python train.py --norm="rmsnorm" --positions="rope" --rope_base=7900.0 --bias="none" --parallel_block=false --extras=["capped logits"] --init="normal" --final_lr_fraction=0.0 --seq_len=256
MLP neurons of a small language model. Each row is named by its layer, matrix (gate and up: input weights; down: output weights) and neuron, and shows model dimensions 32-159. Each number is 50 + 10 x the weight over its row's rms, rounded and kept within 0 to 99. A neuron's up and down rows have the sign that makes its largest values positive.
Before each neuron's rows, "fires in" lists the words (lower case) most often at its 100 highest values on Wikipedia text that the model never trained on. A number after a token or word is its count.

fires in: "often" 20, "largely" 11, "typically" 8, "generally" 8, "mainly" 8, "sometimes" 7
L2.gate251:38 49 55 41 65 66 41 44 60 44 56 56 46 44 58 67 48 52 47 47 52 40 53 60 56 53 46 43 54 39 52 56 48 36 50 63 33 56 38 60 59 60 49 49 50 57 64 47 40 45 57 52 48 61 62 56 32 47 43 52 54 50 47 47 60 47 45 65 55 44 59 55 37 41 47 61 45 49 52 36 47 50 47 50 56 59 63 39 49 25 42 34 65 43 59 59 57 48 31 43 33 41 36 58 54 51 41 49 54 60 43 56 13 78 49 45 31 43 54 49 47 41 50 41 57 52 49 52
L2.up251:44 40 63 27 48 53 56 43 47 42 45 56 45 41 60 49 43 60 50 38 51 48 52 51 58 51 49 45 70 51 48 52 36 39 50 69 33 41 35 47 49 53 49 52 41 62 52 57 36 57 60 49 42 52 51 57 31 44 43 58 64 48 62 34 52 43 44 59 55 44 62 51 43 39 39 59 36 46 38 43 54 66 64 53 57 56 66 53 61 46 43 39 70 39 54 44 46 41 40 49 19 48 36 52 46 47 40 51 46 52 58 49 34 74 56 49 38 50 48 60 37 56 50 40 60 38 33 56
L2.down251:46 51 49 46 35 55 45 35 51 43 39 48 54 56 72 52 49 48 75 41 28 49 55 33 48 47 49 40 60 68 44 55 45 44 41 58 61 48 50 54 55 63 49 55 40 56 60 44 62 60 61 40 46 41 40 46 39 45 50 50 51 60 47 40 55 40 61 52 47 30 62 61 59 52 24 58 42 44 41 49 55 58 50 54 57 59 48 56 57 50 44 47 68 48 36 44 51 42 74 33 35 41 60 76 41 64 43 45 31 53 36 46 46 66 57 48 51 58 48 61 57 59 46 40 43 50 28 45

fires in: "with" 58, "of" 24
L6.gate1023:62 42 48 41 55 32 54 41 47 45 50 52 51 46 53 38 47 49 55 41 48 39 43 58 42 76 45 55 68 46 61 45 43 33 45 66 57 46 60 59 70 37 36 55 67 46 56 53 39 33 28 47 29 39 41 48 59 63 40 52 44 43 42 38 47 72 44 62 56 52 50 41 55 58 66 37 33 62 47 44 55 54 43 55 45 59 45 44 26 49 48 49 46 46 41 32 45 57 48 49 22 55 52 67 50 56 57 47 21 47 43 53 49 45 50 44 48 44 42 45 67 54 53 41 53 63 47 46
L6.up1023:48 67 63 39 58 50 67 50 49 55 48 35 51 54 58 52 65 54 52 36 61 43 47 44 48 54 49 63 55 50 58 43 52 27 64 49 44 68 39 56 62 32 45 52 56 38 58 48 53 48 35 61 39 57 56 43 62 30 52 52 47 41 55 48 70 51 42 36 58 73 50 32 63 51 74 35 79 50 53 38 42 45 40 46 56 48 32 54 70 57 42 47 47 58 50 40 48 60 46 40 53 52 56 59 57 54 55 49 38 51 34 62 46 66 46 26 33 65 57 46 56 51 43 49 49 50 51 52
L6.down1023:55 45 66 51 52 60 34 48 74 54 50 42 49 44 46 41 65 50 56 46 48 52 23 40 43 56 47 55 57 62 51 48 45 46 36 50 50 47 52 63 56 37 52 38 49 40 41 48 43 53 73 39 38 59 41 43 34 65 65 66 58 54 47 36 53 53 37 49 40 57 53 63 41 35 43 44 45 48 56 56 56 49 33 47 65 62 37 48 49 57 58 50 51 31 55 37 51 51 54 42 58 46 61 58 63 31 43 44 64 42 42 55 51 39 35 58 50 57 43 25 42 54 64 54 56 33 33 50

fires in: "on" 94
L7.gate1050:41 43 44 43 56 74 56 48 69 51 42 35 55 43 46 42 48 40 32 59 47 54 34 40 57 61 67 67 65 54 38 41 65 47 39 56 48 67 55 69 45 55 60 60 52 44 52 53 33 48 42 43 51 56 48 34 48 53 47 48 43 53 63 51 41 55 57 44 58 48 57 58 53 49 53 67 72 55 21 46 52 53 50 66 54 46 36 49 55 52 63 48 46 33 56 39 52 43 36 53 49 53 51 32 61 50 46 34 70 51 28 60 24 45 48 39 45 35 51 48 46 58 34 42 43 41 45 27
L7.up1050:55 29 78 55 48 76 60 51 59 59 50 40 59 70 46 52 66 63 47 30 72 50 24 45 43 40 55 53 55 52 50 52 41 57 60 47 58 47 64 45 49 46 37 61 38 44 60 45 46 55 52 44 47 44 64 45 52 60 41 50 60 44 44 45 33 40 55 57 38 61 54 46 57 51 46 55 27 44 58 58 54 26 51 54 47 63 54 38 57 47 31 52 41 58 46 53 49 57 48 63 53 41 42 34 49 41 55 35 56 48 45 68 40 62 36 43 49 45 49 41 60 34 54 55 55 49 45 46
L7.down1050:74 47 55 57 55 62 34 53 38 30 60 77 41 66 62 55 47 40 42 48 55 47 46 45 54 55 54 58 34 53 56 40 32 47 61 52 47 50 32 55 42 64 55 46 54 47 72 47 67 43 61 42 48 56 30 42 52 42 64 34 51 42 52 64 59 52 55 55 36 55 47 61 58 64 62 71 63 58 58 58 56 56 38 68 66 56 41 69 51 41 59 28 59 50 40 67 47 57 54 50 56 40 47 56 40 54 39 54 55 65 56 65 57 60 69 50 66 37 40 34 36 46 44 40 47 51 53 40

fires in: "only" 19, "still" 11, "largely" 8, "mainly" 7, "also" 6
L5.gate882:34 44 37 41 27 41 51 37 53 57 42 54 55 55 55 57 33 32 61 39 51 60 44 46 45 71 65 44 48 65 67 60 51 39 55 59 51 54 58 64 60 69 61 61 52 40 51 56 53 53 42 36 46 53 40 43 54 37 54 55 50 40 43 65 43 41 42 45 44 33 50 55 42 44 57 46 67 63 35 43 55 42 31 74 52 53 56 66 59 32 65 53 55 36 47 59 50 42 37 42 35 43 54 47 48 58 37 44 47 33 67 56 46 47 56 47 41 66 69 51 51 30 35 28 51 35 46 44
L5.up882:44 47 51 59 30 41 46 47 50 48 58 37 50 54 39 57 66 47 55 53 47 46 48 46 68 49 35 42 69 47 56 45 51 63 56 70 81 64 54 68 57 64 45 37 52 45 69 64 40 43 45 52 57 68 58 41 43 49 46 46 67 54 53 38 48 48 27 56 55 56 50 41 66 73 44 74 43 65 44 53 49 65 58 43 66 45 44 49 38 61 70 44 51 51 46 48 39 63 47 50 50 43 50 55 49 48 49 52 49 45 41 48 31 54 28 40 53 46 50 51 53 77 48 42 58 45 19 52
L5.down882:46 64 48 42 35 50 46 48 42 51 42 51 42 63 50 48 61 50 56 46 42 55 22 32 49 63 62 42 54 58 62 48 23 52 40 67 57 61 32 50 46 51 46 68 68 49 57 57 41 76 47 49 48 47 49 47 34 46 45 51 34 57 38 60 31 59 52 62 55 52 59 55 49 51 49 67 64 55 40 58 49 39 42 48 62 58 43 63 55 42 51 57 36 35 62 58 50 30 51 39 52 51 45 54 70 43 20 55 41 40 47 45 53 58 51 46 49 43 45 32 50 49 45 47 51 53 55 49

fires in: "to" 29, "and" 14, "that" 13, "very" 4, "highly" 4
L7.gate1236:52 52 46 43 50 44 60 61 20 44 55 58 57 53 49 47 55 55 42 24 32 48 47 72 39 45 50 35 52 51 64 37 47 49 53 63 60 40 60 59 50 53 51 51 48 60 65 44 50 48 41 51 52 43 44 50 63 53 33 55 58 49 50 45 42 53 39 54 63 40 52 24 46 50 44 47 40 56 59 29 18 51 42 55 52 51 43 70 50 66 43 44 55 28 49 47 58 42 44 51 52 61 48 56 51 41 46 62 44 58 72 46 42 33 63 47 50 54 51 53 49 39 55 63 37 49 61 59
L7.up1236:65 58 76 54 52 29 44 36 36 43 58 34 54 47 29 45 45 44 51 54 40 43 60 48 51 62 58 42 36 53 38 57 46 56 48 49 56 47 45 68 60 59 42 56 41 46 42 60 39 49 68 38 66 53 58 52 33 45 43 64 53 53 48 54 55 46 40 58 54 52 55 46 45 36 49 65 41 54 49 63 46 53 31 58 58 45 59 40 43 65 62 56 52 39 34 45 61 46 45 51 42 46 65 45 59 62 59 52 55 38 47 49 49 44 49 34 37 39 45 50 59 50 37 46 35 39 37 34
L7.down1236:36 54 38 53 40 54 61 58 89 53 41 50 25 52 45 43 31 50 25 56 55 49 42 63 46 59 64 40 43 33 43 50 47 60 45 50 39 51 30 53 69 47 46 45 45 74 51 51 52 52 47 38 37 49 61 58 62 46 41 51 50 71 43 41 48 33 55 34 60 41 60 58 52 60 57 52 61 45 37 63 65 31 50 51 46 51 47 50 64 45 48 44 48 45 52 52 30 53 45 42 51 68 62 53 63 64 52 55 43 56 46 40 39 59 46 50 39 62 37 76 52 49 39 58 67 44 47 51

fires in: "as" 100
L2.gate1193:32 28 49 34 30 57 40 52 41 47 44 47 52 54 56 57 65 37 56 56 45 33 29 36 45 53 44 37 53 55 45 46 54 55 59 47 43 32 50 56 50 56 44 41 52 60 46 73 49 54 50 55 57 49 65 49 58 51 49 50 50 55 40 53 37 47 67 64 55 46 36 49 64 51 50 34 30 58 64 43 50 76 34 62 41 41 56 41 50 38 56 44 46 50 51 62 38 52 64 46 24 51 75 63 43 47 46 41 30 37 46 52 45 51 60 47 52 43 51 54 52 49 42 54 57 48 41 42
L2.up1193:51 50 45 60 61 58 51 50 63 52 54 53 39 18 58 58 61 60 51 57 55 50 24 51 61 64 32 37 48 35 41 48 46 54 52 45 58 43 51 29 40 65 45 49 68 48 44 43 48 37 60 49 48 47 62 43 42 53 61 43 44 21 34 45 53 52 65 40 39 44 43 42 56 45 58 48 40 59 55 47 58 63 47 47 55 49 41 60 44 46 52 45 57 46 42 43 46 37 52 54 52 52 52 57 41 50 38 51 49 51 27 54 37 46 55 57 48 51 58 44 54 65 46 52 47 63 37 55
L2.down1193:29 42 45 49 38 33 49 41 51 41 39 57 42 47 44 55 61 48 46 52 57 50 40 48 38 57 67 46 37 48 59 45 55 65 53 27 39 55 41 55 48 47 43 49 59 32 50 58 39 49 61 32 46 54 57 48 44 52 42 40 45 59 18 58 51 48 71 53 45 32 37 50 66 40 41 35 50 56 72 55 40 52 63 53 52 40 63 48 53 56 45 46 45 53 54 61 57 51 58 61 46 41 52 60 49 46 32 51 63 52 61 56 67 38 56 52 66 49 72 55 59 43 51 63 49 51 53 51

fires in: "in" 37, "of" 28, "on" 15, "to" 8, "for" 5
L6.gate965:49 59 54 54 54 43 53 66 39 58 52 49 52 48 60 43 50 43 58 32 49 36 32 44 57 62 48 43 51 48 44 58 62 38 28 48 44 78 55 78 59 39 57 40 59 46 59 58 56 57 55 54 60 51 54 30 74 32 56 37 39 65 51 59 32 52 55 63 48 46 34 63 46 65 47 62 55 47 59 55 52 69 34 46 57 48 50 44 57 54 53 44 58 46 54 49 45 62 59 46 39 35 41 46 34 45 58 75 59 62 55 59 39 44 51 37 51 34 57 56 51 33 46 57 42 51 47 44
L6.up965:49 51 54 39 46 49 43 50 31 58 52 51 51 57 61 52 70 39 35 39 62 48 43 47 56 57 60 49 47 28 54 45 69 56 45 42 56 53 62 50 47 62 52 51 46 43 47 61 77 38 43 45 45 38 49 42 58 44 70 45 52 60 41 53 60 29 39 47 38 55 48 59 58 62 44 61 56 54 28 75 46 31 32 51 42 55 45 61 63 60 49 38 63 48 55 55 49 44 46 43 55 55 42 48 50 48 54 52 65 51 66 46 42 48 51 43 40 37 55 29 30 60 49 36 47 30 68 54
L6.down965:65 63 55 40 54 47 40 51 41 40 64 37 28 37 51 50 58 51 44 62 44 51 29 66 48 45 51 42 54 59 44 48 31 50 38 47 56 47 62 56 34 23 55 38 41 36 48 76 49 51 55 51 54 53 43 58 41 33 70 65 56 58 49 53 50 38 57 58 45 38 47 43 58 45 51 43 31 43 53 34 56 52 43 62 45 43 50 38 56 40 36 34 36 49 59 44 59 46 53 31 51 55 46 59 46 34 41 46 41 35 54 50 50 33 50 42 39 60 63 45 34 49 51 53 46 41 47 61

fires in: "by" 78, "to" 17
L7.gate346:50 56 53 55 67 62 49 45 46 34 42 49 39 44 41 36 57 55 49 53 56 41 38 60 40 38 57 48 46 48 53 50 51 48 38 51 64 46 37 35 53 57 30 43 57 57 54 43 36 59 53 65 64 48 56 35 55 65 50 39 52 74 47 41 61 58 37 55 56 58 37 47 41 55 43 52 34 64 53 50 48 35 41 55 43 45 64 55 53 59 47 42 57 47 39 70 53 50 50 45 53 63 64 59 55 50 53 56 50 68 56 30 66 40 49 41 63 29 65 43 40 39 43 59 47 46 60 61
L7.up346:54 30 51 40 47 36 60 30 73 63 70 47 65 63 54 51 52 48 39 56 31 47 57 56 67 61 33 55 57 54 65 38 53 51 44 47 41 58 36 44 42 39 53 45 51 56 50 45 44 49 43 43 49 56 42 59 39 57 52 48 46 43 43 37 55 30 48 52 63 37 65 43 38 62 69 55 50 48 38 46 34 66 53 44 60 62 55 47 43 52 57 30 55 49 33 52 39 64 46 50 52 46 56 35 30 67 45 23 43 60 41 56 42 46 48 57 64 58 43 49 37 47 60 54 41 46 57 47
L7.down346:59 54 55 40 62 45 56 48 60 60 60 51 50 42 61 30 27 42 54 49 63 47 39 55 53 64 67 40 43 67 48 70 47 32 43 39 54 37 39 41 47 60 45 53 54 53 56 49 40 69 51 57 70 47 62 42 62 59 35 28 41 56 72 64 40 36 43 60 45 52 58 70 49 41 53 57 65 49 57 53 44 51 66 49 52 50 63 28 55 58 46 42 52 61 49 68 70 54 51 35 47 45 44 55 57 67 55 45 55 45 46 44 51 33 46 48 53 50 45 42 43 62 50 42 57 51 60 55

fires in: "as" 98
L7.gate690:53 56 38 30 33 40 61 60 52 51 45 50 48 40 67 55 48 43 42 61 28 61 48 56 53 51 31 76 45 52 42 43 47 30 47 48 53 39 46 40 58 41 40 35 55 54 38 66 49 50 46 43 52 48 50 42 42 61 48 34 49 37 35 46 45 62 59 63 47 33 51 53 46 43 50 47 49 52 54 56 63 44 53 48 47 37 49 52 64 51 66 56 78 36 52 46 40 28 57 58 36 30 65 64 35 75 64 45 44 36 45 64 56 75 31 52 57 59 53 62 66 50 46 53 42 40 43 46
L7.up690:46 48 27 52 30 61 34 46 46 41 60 51 33 59 28 60 77 55 46 42 49 50 47 32 60 58 62 58 47 58 25 57 48 37 58 45 52 72 35 45 55 57 43 47 53 56 49 43 48 66 38 36 52 33 47 53 51 46 42 33 41 42 40 46 57 52 56 53 61 51 57 39 58 32 35 47 60 49 55 48 64 53 51 46 46 43 48 63 35 41 49 54 29 62 37 52 53 57 41 66 49 61 70 62 41 53 38 34 46 52 47 70 59 53 55 48 53 42 42 35 44 48 51 42 54 58 34 44
L7.down690:63 50 50 42 56 50 68 24 46 36 53 42 45 49 48 43 53 36 40 45 40 64 38 52 55 34 54 57 79 29 45 42 64 53 51 44 48 55 45 51 49 40 41 49 66 37 49 59 58 42 65 63 66 51 56 50 65 48 53 32 55 53 29 42 38 60 60 53 59 39 56 69 57 53 46 43 37 27 68 45 60 41 44 48 50 30 67 39 41 44 48 41 56 49 59 60 44 41 50 56 60 32 43 58 44 12 34 61 47 48 58 44 76 38 59 59 59 47 63 52 60 62 43 49 60 41 33 51

fires in: "to" 35, "that" 28, "as" 10, "on" 5, "for" 4
L2.gate171:57 75 49 38 68 49 51 37 51 53 61 64 41 45 45 36 39 53 39 67 62 48 66 59 52 53 70 53 63 59 43 39 57 65 61 59 41 65 66 52 54 57 53 36 53 27 36 35 42 44 52 38 56 39 51 51 51 43 37 41 48 31 48 56 65 44 40 58 41 31 37 56 33 48 36 54 56 38 52 43 63 41 53 69 61 33 63 40 65 44 41 35 65 51 57 55 59 60 52 50 56 47 31 59 42 29 46 55 34 48 57 50 55 63 64 58 58 56 60 41 52 40 50 55 45 55 42 35
L2.up171:42 38 51 53 61 52 58 42 51 32 57 49 29 48 48 46 37 61 45 49 62 53 54 41 44 48 47 38 27 30 38 42 42 58 37 39 60 56 48 44 41 58 59 28 39 45 47 51 43 48 39 59 47 45 55 53 55 52 71 51 52 31 45 70 54 86 40 53 50 43 48 74 52 60 62 55 63 55 54 43 49 64 35 68 39 35 37 39 55 40 61 46 55 45 47 61 28 42 42 60 47 27 34 57 50 39 46 58 49 44 61 36 51 42 56 56 50 54 40 46 59 34 41 47 22 54 57 44
L2.down171:55 57 38 59 54 47 47 28 47 52 48 32 49 56 60 48 62 54 42 38 48 64 66 52 40 50 49 46 31 54 32 51 45 68 53 48 66 36 61 46 36 66 54 45 46 59 38 38 58 46 42 45 52 53 57 55 40 48 56 27 57 42 60 52 49 45 53 51 48 54 57 63 27 51 47 43 41 58 52 47 39 48 47 68 62 36 56 40 68 45 55 63 29 51 57 40 54 57 52 59 51 59 62 42 57 62 45 57 54 64 47 50 35 46 44 40 52 51 49 45 42 58 33 63 39 71 35 42

fires in: "of" 26, "the" 25, "and" 19, "s" 6, "in" 5, "with" 4
L6.gate905:60 56 50 58 55 52 63 46 62 43 59 53 55 43 27 24 40 37 51 57 70 53 52 33 41 70 80 57 70 60 44 60 56 57 37 44 43 44 53 51 52 42 37 49 56 53 48 56 37 58 60 54 60 49 65 61 39 58 51 32 63 35 41 49 51 50 24 57 54 45 51 35 44 37 50 62 45 53 46 57 59 46 32 49 52 50 39 49 47 39 42 50 38 34 51 46 62 50 67 47 48 56 42 46 45 47 38 36 39 41 62 48 53 63 43 65 41 47 54 34 40 46 52 41 44 52 49 38
L6.up905:45 52 57 41 42 41 48 47 52 58 48 46 67 39 53 47 53 45 62 46 65 63 62 64 47 46 57 47 57 67 50 46 42 42 34 58 53 45 49 41 56 39 63 42 62 38 52 58 39 48 52 66 24 55 54 42 42 29 44 44 53 42 47 73 59 66 46 42 52 60 41 35 60 53 55 46 53 43 52 52 37 44 43 44 51 58 48 65 56 57 67 52 48 40 50 39 53 49 64 47 39 26 32 62 58 38 54 23 44 48 46 62 33 41 44 65 46 52 48 63 47 59 37 57 43 31 45 46
L6.down905:58 37 38 48 45 49 45 59 56 40 54 48 49 50 51 54 63 44 43 51 61 38 56 52 45 37 48 57 54 46 64 53 29 27 46 50 64 47 58 51 47 37 49 57 44 55 50 72 54 66 48 45 46 55 77 50 46 53 58 24 56 49 54 69 52 62 33 47 47 43 47 57 62 40 46 33 47 16 41 61 48 41 38 50 50 50 38 40 35 48 37 63 66 56 62 60 47 49 44 42 24 50 51 62 44 40 49 45 56 42 57 46 50 40 47 58 59 37 49 60 56 58 46 40 39 39 49 43

fires in: "on" 16, "to" 16, "off" 8, "from" 7, "up" 7, "named" 5
L7.gate920:62 46 43 50 44 52 46 55 38 34 50 59 54 48 40 51 52 39 61 62 67 49 48 70 50 46 48 55 50 25 58 43 65 37 42 38 60 52 52 54 59 56 62 39 51 47 57 66 46 41 33 52 57 32 54 46 47 73 38 64 62 63 38 64 44 58 55 54 39 59 46 55 50 51 31 48 58 45 58 42 59 60 56 42 54 39 49 48 46 50 42 67 44 49 43 59 38 42 56 51 44 46 55 45 57 49 58 59 66 51 63 43 23 45 55 77 42 35 40 58 56 57 39 40 36 57 55 52
L7.up920:56 52 45 56 37 42 43 53 67 43 56 54 58 40 55 47 47 59 39 33 42 56 35 36 53 39 51 50 57 48 52 44 55 56 43 52 55 47 49 52 46 57 36 47 51 77 67 56 39 44 51 61 52 40 53 47 46 37 61 59 41 53 60 65 46 60 44 51 51 42 45 49 63 37 43 47 39 51 62 49 37 52 65 35 68 53 52 37 64 53 54 33 47 43 35 60 74 62 69 54 38 70 69 42 59 61 48 64 66 42 68 46 66 39 62 48 49 63 47 57 64 57 40 55 49 55 73 48
L7.down920:50 53 38 46 43 56 50 44 74 36 31 47 35 54 50 66 62 39 50 44 59 49 60 53 47 54 44 37 37 49 41 49 45 52 61 50 40 40 56 60 42 41 53 51 45 64 56 44 39 61 26 54 53 62 53 57 47 39 55 54 38 55 48 39 58 28 42 49 48 52 28 58 34 47 41 38 38 45 80 42 37 38 46 55 48 44 36 53 50 59 44 51 46 40 52 49 46 38 50 51 54 47 38 58 46 43 42 28 48 46 42 35 51 44 47 42 34 40 30 46 58 38 51 64 53 52 65 65

fires in: "by" 19, "of" 18, "to" 15, "from" 12, "with" 11
L6.gate106:50 58 54 50 37 52 40 64 56 42 37 58 66 50 62 42 47 48 45 45 41 45 61 61 48 42 43 54 20 42 47 46 48 23 51 57 50 35 41 46 61 67 54 40 40 73 45 43 38 28 44 58 69 50 56 61 48 44 34 32 41 64 54 54 36 66 57 53 61 48 43 46 32 52 61 49 45 50 53 46 56 48 48 53 53 47 56 58 50 47 45 37 62 45 70 48 58 46 64 25 34 47 47 56 23 57 60 62 62 67 35 62 65 58 40 59 36 52 26 50 52 66 48 46 57 64 46 59
L6.up106:36 32 43 39 84 38 64 44 59 48 51 62 37 37 38 44 47 54 46 49 41 49 43 43 45 62 53 41 51 37 59 60 72 50 51 70 55 58 58 38 51 68 49 49 56 59 52 53 55 36 60 62 52 33 44 35 31 30 48 63 28 44 46 37 54 40 52 57 64 32 43 39 42 42 50 49 41 55 46 45 42 51 56 47 65 55 67 47 52 38 63 39 56 42 53 46 45 54 53 49 53 52 54 42 67 65 55 40 54 75 32 52 42 58 69 52 68 51 64 54 36 43 40 56 38 42 43 38
L6.down106:54 54 56 33 52 35 54 46 38 50 54 50 41 52 35 60 18 58 52 58 61 53 49 42 58 71 33 42 53 38 43 47 58 54 55 45 64 43 47 41 67 62 64 51 45 48 51 55 55 42 50 54 51 51 66 60 40 57 44 46 53 49 41 58 48 46 40 33 81 53 46 64 37 37 64 54 29 32 58 56 44 66 59 36 56 37 59 36 56 39 45 45 61 45 67 35 59 59 52 61 61 56 46 49 50 75 57 41 54 49 39 47 39 63 64 43 49 37 35 51 53 55 68 44 46 35 58 47

fires in: "to" 30, "by" 18, "0" 7, "from" 6, "that" 6
L5.gate933:62 61 52 58 46 61 47 38 46 69 40 33 58 53 55 60 42 49 47 43 40 65 33 59 58 54 46 61 50 44 41 47 59 64 34 35 45 33 53 41 40 40 57 37 44 54 52 43 51 45 31 54 59 45 58 40 57 53 48 46 54 59 37 40 45 67 52 58 62 49 44 53 40 53 34 55 58 55 51 58 44 38 49 46 34 64 55 68 77 67 59 53 75 54 67 46 43 64 56 50 44 55 57 58 45 78 61 68 35 62 37 61 50 50 54 31 54 41 49 59 50 57 44 59 63 45 78 38
L5.up933:51 46 71 35 56 59 40 63 66 55 48 42 51 34 39 34 45 43 47 42 52 47 61 49 45 41 57 53 39 57 39 65 56 45 54 47 72 54 56 41 80 49 51 46 50 52 37 65 42 14 37 52 47 46 70 68 45 44 39 45 44 49 62 62 59 58 39 52 50 40 49 40 58 45 35 36 55 34 54 55 41 36 51 56 52 56 60 41 49 46 42 46 40 34 52 52 38 46 67 42 46 36 56 46 52 54 46 48 44 48 25 47 68 46 41 54 35 46 45 53 58 60 32 42 44 61 45 45
L5.down933:65 31 47 34 76 39 62 37 37 40 67 50 35 48 43 41 34 53 57 63 60 49 36 47 51 55 67 56 32 46 43 39 71 59 55 47 47 43 60 42 54 59 46 56 48 47 53 25 47 40 37 39 57 40 45 53 64 53 34 45 39 56 55 47 45 71 57 47 69 56 39 61 44 57 51 45 58 56 37 52 58 50 54 45 39 46 63 59 60 65 20 59 62 54 60 52 53 67 52 64 51 48 46 55 58 71 58 35 53 43 29 37 49 38 37 61 51 58 54 58 49 56 48 51 56 43 70 59

fires in: "in" 29, "on" 25, "of" 17
L7.gate1045:45 53 46 48 69 44 28 33 57 47 68 42 57 34 51 44 45 44 52 54 65 40 47 54 53 49 61 64 58 55 49 44 58 57 43 38 47 67 61 53 44 48 55 53 66 47 55 53 57 51 47 57 51 57 56 42 46 51 18 45 45 45 59 40 44 54 46 39 30 44 59 38 60 50 38 47 49 55 57 42 54 50 66 65 50 58 59 43 31 57 62 28 62 58 37 45 42 58 44 50 42 53 37 47 50 38 46 55 46 55 44 64 41 58 47 54 50 46 31 31 32 64 51 42 65 49 59 41
L7.up1045:57 30 63 57 46 63 60 51 41 71 59 61 75 56 39 42 58 30 61 53 60 60 37 31 44 44 38 49 29 67 56 53 55 50 48 42 62 38 49 53 56 41 42 50 36 44 35 57 45 43 49 41 49 56 39 32 48 49 59 49 76 48 66 52 35 43 48 46 50 51 33 30 46 50 55 36 52 48 56 39 38 52 53 53 58 56 52 42 42 48 38 40 53 50 65 33 61 63 46 46 47 56 26 38 71 46 49 44 64 49 53 76 49 57 51 45 53 56 57 34 50 47 47 63 48 47 49 66
L7.down1045:61 53 41 51 49 66 50 37 48 32 49 72 31 53 61 51 54 39 42 48 43 51 43 55 63 56 68 24 50 39 40 56 53 43 44 39 51 62 43 49 52 36 58 44 41 54 48 54 47 55 59 63 38 57 37 40 33 54 61 55 47 59 48 43 47 62 50 49 41 46 60 66 44 66 45 38 48 35 79 54 49 56 60 42 49 42 65 38 50 47 54 53 56 63 63 51 50 53 58 46 53 55 62 45 50 66 53 52 52 39 44 56 64 50 68 59 51 55 36 49 46 42 53 54 49 46 58 43

fires in: "on" 75, "movie" 4
L5.gate274:67 63 50 53 62 40 54 59 65 39 49 73 55 49 32 36 41 47 54 37 77 65 25 44 66 46 66 48 46 53 45 69 52 53 47 36 39 50 69 58 36 52 54 46 23 59 58 48 57 45 57 53 47 38 46 52 60 58 55 33 53 39 43 57 38 53 60 61 49 65 54 41 55 58 39 56 49 56 43 60 51 56 47 60 55 47 50 46 72 44 44 34 45 43 34 50 73 36 24 50 37 39 35 48 38 36 64 39 56 40 45 76 35 53 47 62 43 48 36 54 42 65 58 47 53 47 56 43
L5.up274:48 60 35 54 73 79 55 47 53 58 54 57 46 47 49 42 29 49 62 55 69 31 24 55 38 48 45 37 39 50 45 62 62 62 58 38 41 51 52 56 65 54 52 58 52 45 50 71 57 48 45 44 31 42 51 57 50 51 58 41 65 52 44 53 36 44 42 66 46 59 45 48 53 57 42 52 42 59 48 58 43 53 37 43 43 69 40 48 68 41 23 45 51 51 46 26 42 25 58 53 38 56 40 39 52 52 54 49 56 32 44 57 46 52 42 68 42 46 33 58 51 56 60 63 57 48 49 47
L5.down274:54 37 44 50 48 71 38 38 47 45 54 33 54 55 60 63 59 46 55 45 66 35 54 44 52 53 54 50 51 61 48 69 50 61 68 59 50 41 51 43 45 40 54 45 57 43 49 60 56 59 52 40 41 52 46 38 66 40 65 56 37 51 35 56 72 50 50 50 48 52 36 59 55 57 56 42 44 43 65 50 33 42 47 68 61 34 32 76 49 39 51 54 61 66 62 41 42 44 54 41 46 46 69 47 64 72 34 47 49 57 52 57 52 46 55 49 49 54 47 45 39 56 38 73 46 37 53 58

fires in: "by" 32, "from" 11, "of" 11, "to" 7, "for" 7, "among" 5
L6.gate954:51 46 65 51 48 51 51 43 48 57 67 61 47 35 44 53 38 67 51 35 56 51 62 57 65 59 50 44 36 35 47 54 56 51 54 47 43 55 48 38 47 70 48 50 57 55 53 50 40 40 56 64 37 43 45 38 57 42 56 50 56 41 33 49 44 45 49 55 44 41 56 58 42 57 47 43 49 57 38 48 45 54 35 59 46 43 55 45 31 48 52 42 45 44 54 60 38 70 50 51 44 23 25 51 32 39 68 43 45 48 31 35 56 61 44 37 64 34 44 68 51 62 54 45 55 55 72 58
L6.up954:39 61 49 40 49 49 57 53 56 51 35 62 42 52 58 53 38 44 55 60 48 54 61 56 52 48 66 49 43 44 46 67 72 35 52 47 68 54 51 47 53 57 48 57 58 60 42 38 53 37 59 57 44 51 51 49 55 42 49 43 37 61 53 65 43 37 79 60 55 26 49 35 42 52 54 52 28 55 38 38 49 43 44 47 57 46 53 73 27 45 44 38 45 38 56 43 45 52 34 47 58 57 34 44 46 68 63 47 40 41 46 53 55 49 35 49 48 37 39 49 52 59 45 59 66 53 55 55
L6.down954:37 62 53 65 66 47 62 51 41 59 44 50 44 60 58 55 34 32 64 47 46 58 25 46 49 53 45 52 57 49 63 49 53 54 59 57 43 63 47 29 54 63 36 57 43 59 56 51 47 46 59 47 47 46 58 61 34 67 48 35 33 56 41 62 49 57 45 57 82 47 33 39 47 39 61 49 53 52 47 51 31 43 55 56 49 47 54 48 48 22 28 55 49 52 40 53 56 52 49 61 59 57 67 51 46 73 41 59 36 35 64 53 56 49 56 51 54 50 51 43 56 66 49 63 53 42 62 30